Part of a small language model's weights: rotary positions, biases.
MLP neurons of a small language model. Each row is named by its layer, matrix (down: output weights) and neuron, and shows model dimensions 64-127. Each number is 128 + 32 x the weight over its row's rms, rounded and kept within 0 to 255.
A block is one neuron, or neurons of one layer that tend to fire together. Before each block is what it responds to, as a language model described it from the Wikipedia text at the highest values.

Subword pieces that continue a split word, like the w in railway or ed in died and roamed; also line breaks after "= Title =" headings.
L6.down90 [101 182 176 131 109 148 170 191 136  70 111 135  98 110 153 171 163  84 143 147 127  89 148 154 147  86 182  99 141 128 160 135 163 122 112 152 128 127 171 137 190 161  99 116 166  88 167 115 115 103 154  88 138 104 146 131 127 165 131  81 122  83 104  98]
L6.down110 [158 114 103 160 127 153  61 133 130 130 159 103 163 113 114  80 182 140 131 140 170 149 146  67 128 138 150 148 123 110 118 132 107  68 136 132 117 173 177 146 118  72 125 170 196  62 121 150  95 111 163 169 157  81 118 171 113 139 132 150 115 152 166 122]
L6.down121 [113 134 149 155 110 140  93 104 113 117  99 136  76 152 136 124 146 173 118 142 150  98  73 141 145 175 123 149 107 129 118 106  87 122 115 168 100 135  67 122 125  84 105  99  58 105 165 115 104 146  73 192 131 202 172 193 148  71 134  87 109 122  77  94]
L6.down137 [ 99 126  96  40 110 130 132 114 142 149 154 122 117 107 115 179 147 157 126 112 122  97 131 129  84 132 142 116 119 161 130 154 154 155 128 125 100 120 135  87 167 152 128 163 207 138 181 128  47 119 138 166 163 167 146 161 148 144 119 196 132  99 141 113]
L6.down259 [ 93  93 107  96 147 161 126 102 120 142 159  92 174 185 122  64 200  89  79 111  86 159 105  55  96 133 103 122  98 128 127 189 136 139 102 129 120 119 187  86 152 128 100 159 179 160 128  69  59 162  87 106 144 120 200 146  97 115 192  59 111 142 118  90]
L6.down326 [146 136 125 164  92 118  79 140 136  98 138  91  49 147  91 151 146 136 151 141 169 147 187 121 131 135  77 102 155 189 101  93 143 114  54 140  92 159 137 130 145 161 132  92 135 127 129 130 181 168 147 116 142 140 115 142 130 172 120 153 208 138 108 107]
L6.down695 [110 183 162  93 127 179 155 102 160  70  90 172 153  94 118 144 175 112 109 113 130 167 151 118 121 126 121 126 111 133 177 119 137  97 127 177 153 123 109 130 155 120  66 153 125 137  88 169  87 133 117 135 125  94 131 109 175 166 104  87 131 142 149  89]
L6.down858 [105  89 103 160  98 120 109 142 143 170  65 123 126 108 144  80 164 169  66 152 167 163 193 107 137 151 129 135 135 151 132 178 108  86 100 154 123 160 132  90 120 108 124 115 156 139 130 108  67 128  82 179  98 116 139 151 163 172 106 125 114 151 108 144]

The capital first-letter token of a surname split off right after a first name, as in Jimmy C(onnors) and Harry B(lackmun); also the d after an "a" prefix, as in a-d-ults.
L11.down156 [170 126  91 109 155 174 164 142 129 177 123 159 171  87 148 115 174 145 113 126  73  68  91 108 245 154 157 123 100 113 195  97 175 146 194  87 131 112 152 150 141 184 151  75 133 138 215 156 137 110  90 121 159 121 111 127 159 134 183 186 179 114 110 141]
L11.down343 [120 114  14 166 150 145 126 142 150  69 148 128 121 104  99 133 135 119 128 154  87  64 130 175 139 153 166 121 140 122 138 186 108 116 102  76 190 119  63 207 159  84 124 167 214 167  64 105 130 125 118 117 127 154 197 164 127 144  69 127 145  74  67 165]

Tokens that finish a unit: closing quotation marks after song or poem titles and quotes, and word-final suffixes like -er in footballer, woodpecker.
L6.down52 [120 164 126 174 149 164 144 132 167 100 145 102  85 155  88 130 136 127 151 154  84  50 137 110  86 155  99  72 166  91  74 150 163 100  97 115 105 108 141 105 206 176 136 150  98 116 153  79 135  99 172  87 141 130  87 108  51 106  85  70 112  94  86  96]
L6.down75 [172 169 217 121 116 131  96 176 120 138 127 115 135 121 143  69 119 143 113 180 136 149 120 101  97 203 141 109 121 130 132 113 154  95 169  82 111 151 139 123 151 145 173 104 162  73 128 114 144 153 123 206 161 138 147 153 124 100  68 111 126 180 153 128]
L6.down344 [ 84 100 134 128 132 133 146  86 175 131 164 102  85 118 140 138 167 126 129 111 134 152 179 120  92  86 149 104 171 144 130 152 140 111  87 165 144 110 140 176  52 106 160  91 128 113 130 110  97 123 178  69 111  82 100 119  76 199 126 117 115 117 144  82]
L6.down398 [128 153 117 146 124 153 113 106  84 157 167  64  90 146 138 138 106  99 113 119 108 109 153 203 156 136 141  96 140 149 130 142 107 113  86 174 118  89 128 109 121 168 140 189 149 172 103 123 220 124 107 166 108 117 145 144 155 105 127 125 101 128 129 170]
L6.down440 [161 118 153  54 110 147 130 174 114 114 101 173 118 147 121  88 153 160 149 105 169 106  99 165 177 125 132  84 103 145 133 146 135 174 121 119 153 114 134 147 115  90 175 157  80 195  86 107 178 168  65 125  85 153 125 161 123 119 126 135  97  85 159  99]
L6.down671 [135 135 106 121 129 163  96 112 150 171 134 113 112 101 117 125  98  58 169 122 184 110 165 171 144 141 190 157 156 106  95 148 167 148 100 117 104 140 139 125 152 187 121 164 107 116 172  92  73  98 145 110 109 171 105 134 127  91 161 182 137 117 148 101]
L6.down719 [171 127 104 125 111 150 169  99  94 119 115 106 108 170  72 110  68  98 155 122 143 119 107 127 108 118 171 130 135 196 116  94 106 121  91 108 156 128 111 104 139  92 149 154 121  99 129  92  66 115 130 169 136 138 153  88  56 109 174 146 160  98 102 109]
L6.down770 [123 113 133 177  86 112  94  85 133 122 125  84 101 141  66 193  93 177 118 138 185 181 134 107 136 162 109 102 127 121 139 158 113 166 118  95  87  87  78 184 167 140 205 201 109 118 153 104 167 148 139 137 151 145 165 139  38  89 133 161 111 114 188 105]

Final subword piece of a common given name split into tokens, right before a surname, as in Jerem|y, Joh|n, Christop|her.
L12.down104 [146 131 130 133 173  92 121 118  89 137 107 143 166 174 105 172 106 163 153  97 179 104 134 119 128 143  98 117 176 122 172 167  76 108 108 155 182 123 185  58 117 183  70 147 144 134 138  74 160 112 131 104 124 127 104 110 115  87  88 104 201 159  97  92]
L12.down443 [144 132 120 147 150 135  73 104 115 105 105 198 125 125 133 113 116 128 130  84 122 171 134 143  93 143 104 108 122  79 148  96 144 111 108  78 148 118 109 118 169 149  99 141  97  93 145 159 125 145 103  40 136  74  97 140 120 174 117 175  94 145 161 100]
L12.down470 [149  91 147 126 106 162 114 116 127 111 130  71 150 136 112 134 109 117 151 111 137  80 156 178 133 119 153 107  97 128 137 105 171 142 160  89 175 126 149 129 125 125 138  84 107 224 117 192 131 115  96 145 110 138 189  79  72 105 130 136 174 101 174 136]
L12.down537 [153 178 143 153 131 110 125  77 129 103 153 116 167 140 153 121 138 136  98 142  91 132 121 113  87 156  99 139 160 213 102 113 154 202 126 119 110 112  81 126 147 180 175 145  66 117 133 150 175 118 120 115  75 175 133 138 126  77 126 119  62  84  90  90]

Final pieces of split verbs (ed, ing, s, ate) or the next article or preposition, marking a verb about to take its object, as in migr-ated to, redrew the, start-ed playing.
L11.down94 [ 92 141 164 144 120  84 169 114 155 140  51 134  37 169  94 123 133 110 134 148  63 140 132 104 141 140  75 136  79 121 165 119 112 107 105  93 139 127 141 195 120  86 178 130 146 166 169 128 110 162  96  32 120 181  91 144  86 128 128 125 162 163 122  99]
L11.down791 [129 158 177 165 111 159  73 113 165 195 179 166  55 135 138 146 133 137 121 181 140 116  93  78 156  86 157 113 144 104 160 179 179  78 126 151 119 123  98 164 149  97 112 100 112  88  89 154 158 128  93  89 122 184 125 140 189 107  82 157 129 123 100 133]

Mostly the token " an" after prepositions like in or through, often starting longer words (anything, another, anime), plus mid-word fragments in names (A-n-tonio, S-chool).
L12.down79 [130 145 116  74 150 167 142 163 169 126 106 217  78 103 114  93 115  93 139 170 135 122 109 113 186 130 157 116 122 124 143 140 164 130 117 107 135  70 172 104 136 123 156  81 169 130 113 139 132  91 133 132  72 113 137 180 137 158 121  11 110 102 159  94]
L12.down607 [106  95 135  44  86 138 113 123 132 150 145 177 107 125 147 178  79 121 116 191 139 127 177 150 116 123  64  93 100  96 118  79  80  99 137 163  90  91 144 151 134 106 158 118 134 125 156 173 178 124   9 170 107 109  99 122 179 134 134 103  60  86 167 108]
L12.down824 [105 128 117 113 156 159 163 169 143  66 144 137 137  81 118 104 115  80 130 122 190 105  76  96  84 122 135 162 169 178 125 109  85 130  88 141 116 109  78 156 133 110 193 136 140 112 102 124 185  52 115 146 141 143 159  86 145  86 119  87 145 118 130 181]
L12.down859 [108 173 128  91 122 153 113  98 189 109 181  95 136 118 136  76 148  89 147 121 112 117 127 108 189 122 133 143 145 139 127 122  98 110 137  82 139 204 166  63 151  53 117 118 179 111 105 137 112 182 116  79 150  85 145 174 124 174 141 167 152 100 105 105]

Word-final suffix pieces, mostly plural endings like -s, -es, -ers, -ies, that close a noun split into pieces, as in organization-s, vot-es, offic-ers.
L6.down1 [156 165 141 102 161 144 148 154 165 126 221  80 106 128 147  95  62 118 114 141 135 186 128 115 147 116  74  85 122 101 153 194 170 136 137 128 167 168 144 182 136 147  96 136 134  94 156  66  40 121 182 113 178 152 121  97 135 126 111 112 169 166 130 149]
L6.down85 [130 112 123 157 121 182 135 120 117 125  88 135 113 136 147 110 118 103 112 154  91 116  40 142 170 130 141 168  84 144  98 122 124 120 121 130 127 108 115 102 159 197 112 170 107 115 170 153 123 141 109 123 159 166 106 196 176 105 130 116 115 103 143  99]
L6.down111 [164  50  31 145 108  92  99 140 109 134  99  76 121  49 159 153 170 112 141 118 148 136 161 152 179  98 169 104 111 150 128 143 143  68 103 173 116 116  80 107  76 148 133 152 135 123 129 144 143 116  85 153 116 139 169 149 155 161 144 142 118  85 125 151]
L6.down206 [120 139 145 106 102 145 139 122 160 116 137 109 143 119 166 165 121 112 111 121  88 123 109 159 121 117 150 139 146 104 159 117 205 173 135 150 134 133 174 158 164 117 128  82 131 155 151 142 130  78 145 160 117 131 171 113 141 175 150  82 146  98  93 151]
L6.down357 [ 89 133 102 125 125 184 150 114 102 127 136 128 151 139 143 167 134  91 125 133 169  91 118  94 121 155 175  74 123  92  88 113 160 104 164  75 149 126 121 157 108 118 106 156 174 152 135 132 149 106 124 123 180 130 103 147 168 157 160 138 166 157  54 106]
L6.down488 [ 80 205 153 145 166 192 148 123  81 184 127 113 112  92  97 146 153  72 174 115 130 178 153 102 143 141 112 124 105 104 189  98 159 111  69 169  87 107 152  95 132 116 151  99 149 151 139 107 190 177 146 127 163 159 116 131  63 137  86 123 104 130 143 134]
L6.down643 [137 136 100 104 139 138  97 144 129 107 166 164 113 105 143 161 133 131 169 122  90 170 130 164 100 113 116 170 145 171 113 119 135 122 211 201 105 163 121 146 145 158 100 117 142 126 133  98 168  91 113 127 161 103 126  99  76  73 126 101 107  87 159 162]
L6.down828 [ 66 162 102 114 159 135 172 180 142 125 150 136  78 136 128 106 136 121 133 162 162  92  84 138 120 164 119  99 109 105 148 169 186  94 106 140 115 154 191 125 176  99 127 139  99  97  89 130 151 180 156 110 123 116 140 241 113  83 143 143  56 141 137 111]

Last subword piece that finishes a split word, often a section-heading noun (Ecolog-y, Synops-is), plural -s/-es, -ing, -ity, "the-y", date digits.
L12.down5 [145 113 194 133 118 146 157 109 106 152 149 111 140 114 114 189 151 168 120 124 128 140 110 137  95 124 122 131 161 169 123 103 127 120 155 172 114 207 151 125 131 137 124 168 102 146  85 154  58 110 169 111 117 133  94 120  66  90 109 110  58 188  83 146]
L12.down9 [135  98 149 145 103 154 106 129 115 134 191 113  85 142 148 130 107 141 146 124 179  99 123 125 176 157 134 108 155 114 167 127 186 133 124 132 145 126 184 110 100  77 132 129  93 137 116 128 175 110 110  82 120  73 145  90 138  95 132  98 150 163 126 121]
L12.down589 [ 81 143 169 120 136 152 160 110 181 152 135 139  86 150 154 138 177  80 157 138 127 128  42 103 126 144  99 127 144  90 121 137 115 100 141 121 109 151 168 103 134 178 190  95 157 156 128  63 137 170  93  93 152 118 104 159 131 126  82 165 116 109  76 111]
L12.down867 [148 151  86 175 175 199  85 126 127  67 130 111  81 150 109 122 162  63 154 140 140  57 106  73 149 111  90 181 140 113 126 156 131 195 139  87 146 120 110 141 180 151 209  69 124 140 123 168 105 138 127 124 111 124 140 159 193 161 131 202 117 141  83 159]

Word pieces in the middle of words naming occupations, roles or titles in biographies, such as exec-ut-ive, analy-st, polit-ic-ian, Capt-ain.
L11.down238 [118 157 159 121 126 145  56 131 114 169 114 121 156 119 121 156 211  58 129  83 151  61 123  96 126 190 185 124 167 158 112 137 134  73  84  54 117 146 160 114 169 144 147  58 136 172 140 120 152 161 126 143  93 163  88 211  32 168 149 117  96 160 191 107]
L11.down658 [144  89 112 139 130  97 160 154 128  84 127 116 143 113 151 171 126 130 113 177 103  66 158 130  81 119 184  81  84 133  95 108 163 133 162 187 160 163 171  80 109 137 118  94  82 194 132 118 145  96 163 162 171 135 144 219  57 129 159 146 139 129 148 164]

Short middle pieces of common words that were broken into odd small fragments, mostly the ot in n-ot or T-ot-al, also n-am-ed, n-e-ver, bro-t-her.
L6.down126 [103 144 138 145 195  77 163  96 109 135  60 148 116 115 144 105 117  96 161 146 138 151 125 103 189 129 134 130 155 114 101 142 133  66  66 126  98 120 147 117  84  76 163  91 115 146 104 193  76 160  67 133 187 138  97 150  68 188 145 129 107 165  82 135]
L6.down180 [154 160 132 122 124 105  78 105 158 157 106 161 117 119 152 134  99 139  94 109 147 151 172 101 161 124 134  75 129 118  49 139 166 152 165 115 122 109 123 132 111 153 110 145 187 163 149 212  72 138  53 103 166 116 134 105 114 108 174 114 108 127 184 152]
L6.down405 [143 138 135 136 101 124 190 103 153 152 165 147  82  89 131 150 142 152 134 181  64 118 149 104 151 136 151 106  94 124 102 119  78  89 155  92 226 109 141 151 143 114 158 117 127 122 156  86 109 133 143  75 140 144  97 198 110 134 125  88 100 169 158  95]
L6.down581 [ 95 151 187 110 125 152  96 231  72 103 130 157  48 122  95 124 127 169  88  85 154  87 121 103 135 155 123 117 143 156 139  79 138 124 158 109 131 144 158  54 134  99 116  97 199  73 134  97 155 106  83 108 110 125 185  75 180 171 158 110 173 115 116 118]
L6.down732 [109  98 198 136 113 117 126 130 111  84  55  90 162 130 144 129  67 169 155 124  93 139 172  84  90  86 124 143 119 140  98  92  85 133 189 125 114 115 152 178 120 163 152  83 140 157  91 157 149 115  95 167  86 179 128 135 112  67 137 103  58  60 131 121]
L6.down823 [112  88 104 120 199 137 120  88  91 158 155  85 129 136 139 156 113 111  55 117  79 153 152  66 154 139  88 153 164  84 146  92 149 194 143 106  96 100 152 120 100 205 124 205 138 160 154 108 193 170  95 126 139 151 120 100 150  96 117 125 142 135 185 125]
L6.down842 [ 78 117 142  99 176 118 127 137 132 129 108  73  75 176  90 130 109 119 107 165 128 152 187 139 103 108 115 145 167 164 119 110 188  87 119 153 183 102 144 157 106 135  74 172 118 170 119 116 127 161 119 168 192 141 131 160 140 250 148  91  93  92 173 129]
L6.down921 [157 173  73 153 125 105 112 109  80 122 150 166 103 114 157 115 177  54 117  88 166 154 168 112 135 134 170 156 109 114 139 180 100 121 100 120 115 118 116 148 155 145 124 161 111 169  36 132 181 148  77  71 139 164 143 145  90  92 150 128  96 112 145 170]

Short interior fragments of words split into pieces, usually the stem just before a suffix like -ed or -ing, as in upgr-ad-ed, rece-iv-ed, synthesi-z-er.
L11.down655 [132 134 101  78 112 136 136 120  65  85 137 150 130 158 124 174  77 169 151 133 126  95 152 163 132  91 152 156 152 157  93 118  96 103  98 170 111 188 157 110 130 183 115  80 159 160 147  39 106 159 139 155 118 144  88  96 186 119 115 123 173  30 125 178]
L11.down762 [183 118 115 184 174 124 154  74 123 103 125 109 124 165 143 102 102 154 160 130  74 135 151  77  98 110 171 170  95 122 139 163 173 148 166 131  89  72 120 114 131 157 147 104 199 176  99 105 146  91 171 102 113 146 130 141 176 144 153 126 137  84 133  52]

Final word pieces completing plural nouns, often -s, such as Democrats, people, Republicans, residences, players, Charts, friends.
L11.down11 [103 122 166  51  92 101 147 204 172 178 213 152  86 106 191 187 121 120 167 112  92 147 122 183 167  78 130 117 134  84 122 120 100 163 111 170 112  88 143  77  84 128 158 133  73 154  72 122 195 125  88 109 132 131 146 148 145 132  93 101 119 159  66 122]
L11.down525 [103 137 148 133 147 215 114  95 127 120 159  93 152 114  72 179 176  85 203 133  98 145  82 197 164  94 112 123 169  81 114 146 145 179 149 150 114 184 149 111 145 141  90 135  87 162  92 130 179 139 138  62 199 119 143 137 129 114 103 116 125 137 123  99]

First capital-letter piece of a surname or middle initial right after a first name, in lists and tables, e.g. Alfred L, Mike St, Harry S.
L6.down150 [106 100 115 101 193 235 156  77 133 118 118 177  90  85 144 148 135 120  97  69 123 128 138 142 114 122 163 127  83 185 155 141 118 155 136  93 150  89 149 145 184 103 139 192 151 210 146 129 194 136 109 149 118 109 147 157  95 148  59 131  85 160 134  88]
L6.down249 [150 159 133 145 126 123 196 153 163  98 127 107 164 143 126 116 129  67  87 167 120 155  97 160 109 131 157 117 141 140 140 133 164 139 181 126 157 138  73 111 149 130  52 102 152  82 134 102  94 154 128 131 103 152 120 109 138 155 147  33 152 129 116 101]
L6.down337 [ 54 115  96 154 127 116  97 114 164  67  79  96 138 146 143 136 107 160 141 133 187 136  90 180  75 107 124 173 123 150  80  88 137 163 103 128  94  74 115 160 177 143 132 174 148 162  80 106 139 147 168 118 124 128 121 147 129 115 127 138 128 152 131 131]
L6.down539 [140 140  37 138  73  64 150 143 163 130 139 155 109 137 104 178 168 143 110 141  98 138 115 179  95 163  88 121 167 162 132 188  90  71 106 141  81  76  98 110 137 157 171 100 167 108 187 150 153 150 109 175 188 168  88 134  87 148 143 114  76 144  91 131]
L6.down661 [165 127 161 180 131 129 108  92  95 129 159 139  74 144 181  75 126  60 146 121 130 123 137  95 144 100 131 109  79 200 204 141 109  79 138 180 167 125 144 128 151 130 123 179 124 104 114  83 180 123  91 130 115 177  54 116 104 128 102 114 144 147 123  96]
L6.down696 [ 96 155 130 126 116 158 139 122 180 102 177  96 124 152 170 161 145 117 159 188 145 144 141 104 114 141 112 108 126 109  69 185 102 138 145 116  81  97 147 144 179 172  94 146 168 123 157 138 171 146 116  84 138 147  68 118  59 109  64  90  93 132 104 177]
L6.down861 [163 115 147 115  93 115  96  95 130 137  67 121  81  53 157 123  93 146 148  71 154 102 153 152 103 111  99 159 195 166 106 131  98 121 134  85 141 138 138  66 167 153 164 152 176 137 110 137 161 103 164 118 138 100 122 133 150 132 105 118  67 195 113 125]
L6.down1002 [ 60  83 106 125 147 152 151 172  85 146 114 154 172 148 145 166 105 124 149 144  97 179 153 128 170 132 110  57 105  63 146  96 145 119  71 140 131 136 112  92 174 195  86  50 169 124 180 124 168 166 136  75 149  89 153 205 129 122 158 106 119 107 180  94]

The lone capital letter starting a surname after a first name, split off as its own token, as in Andrew H(uffstetler), Jimmy C(onnors), mostly in tables and cast lists.
L12.down548 [122 159 144 125 123 122 135 146 120 119 144 206  99 175  68 121 142 114 104 131 152 154 111 110 115 136 169  97 101 159 130 106 124 104 122 178 138  37 191 144 109 138 100 101  84 112 169 148  63 120 156 162 120 125 110 135 160 180 115 147 149 142 159  77]
L12.down565 [162 164 131  93 125  87 137 117 136 131  95 113 103 129  86  82  88 171 110 108 162  60 106 130 142 113 135 111 189 113 159  98 109  85 145  84 110 138 123 154  54 125 184 133 137 184 118 104 156 120  58 157 141 152 146 153 115 183 193 185  70 148  90 143]
L12.down834 [107 149 148 142  95  98 144 127 131 115 140 188 101 114 131 157 141 160 106  94  98 131 206 105  97 128 142  98  56 162 150 200 103 101 134 147 140  85 181  92  92 131 141  76  74 110 138 142 156 174 127 107  98  91 119 135 138 177 137 184 123  78 133 120]
L12.down856 [116 131 140 126 178 109 144 159 175 148 163 117 130 140 101 161 112 124 129 122  88 101 153 138 120  52 137 147  88 146 145 153  62 150 190 140 134  95 150 100  58 215 124  78  44  98 111  76 138 117  83 139 119 122 161 131 104 121 159 174 122 121 101 136]

The h piece in Championship(s) after Champions, plus relative or complement words after a noun or comma, such as that, wh-ich, who.
L6.down79 [113  81 139 133 162  82  63 114 132 143 119  94 135 172 196 105 156 101 177 159  84 109 165 157 126 131 142 140 187 107 179 153 129 129  97 194 107 132 118 141 183 143 122 144 102 101  92 130  95 151 136 107 192 170  82  92 130 158 141 113 105 149 165 147]
L6.down291 [ 99 126 131 138  40 121 119 149 110 110 160 132 115 128  97 153 160 128 137  88 101  75 172  37 144 143 170 158 150 101 106  96  45  94 136 127 128 160 173 103 131 103  84 128 111 113 170 148 152 156 156  98 124 142 122 115 125 108 155  84 158  82  92 184]
L6.down327 [149 134  98 113 138 162 139 164 176 100 114 158 123 133 192 185 105 119 112 144  95 104 161 104 129  90 158 122 118 163  74 169 119 154 186 142 120 107 148  97 122 114 116 175 164 101 126 148 128 175 145 102 139 113 124 134  97 114 132  89 157 145 136 139]
L6.down363 [115 162 175 125  58 197 141 135 142 147 115 138 157 141 187 171 111 160 129 103 141  97  86 125 104  81 154 122 174 135 146  96 132  90  77  81 100 149 222 144 160 126  99 116 127 103 128 120 119 141 101  99 169 116 175 131  98 104  85  81  68 134  38 176]
L6.down411 [129 112 100 110 154 156 110  76 140 118 149 113 118 126 107 100 121 152 130 112 116 101  99 138 227 193 102 136 131 120  62 150 132  98 133  77 173 104 146 172 170 126 180  82  85 128  81 199 191 134 109  91 127 136 139 112 106 121 100 119 114 140 150 101]
L6.down559 [130 125  59  84 139 128 163 130 121 156 253 186 106 190  96 131 130 104 123 139 158 148 123  97 118 126 119 101 180 120 194 103 142 159 153 133 166 151 114 137 134 167  93  92 157 125 101 178 102 178 128 175  78 153 131  91 157 148  61  79 122  88 141 120]
L6.down650 [138 115 118 140 100 138  90 124 142 136 105 121  87 160 159 130 169 161 104 129 100 140 116  84 154 158 181 122 119 113 129 159 102 173  79 123 142  95 100 137 143 132 100 122 163 115 161 158  89 137  94 124 163 105 139  86  94 147 133 171 103 116  91 113]
L6.down802 [134 127 188  98 157 120 108 163 145 167 152 123 111 126  99 120  68 144 112  99 110 164  97  73 164 195 117 113  76 157  77 128 104 134 153  63 134 158 111 129  80 135 133  82 138 126 169 160  92  70 167 145  62 171 134 130 107  91  93 132 153 134  57 100]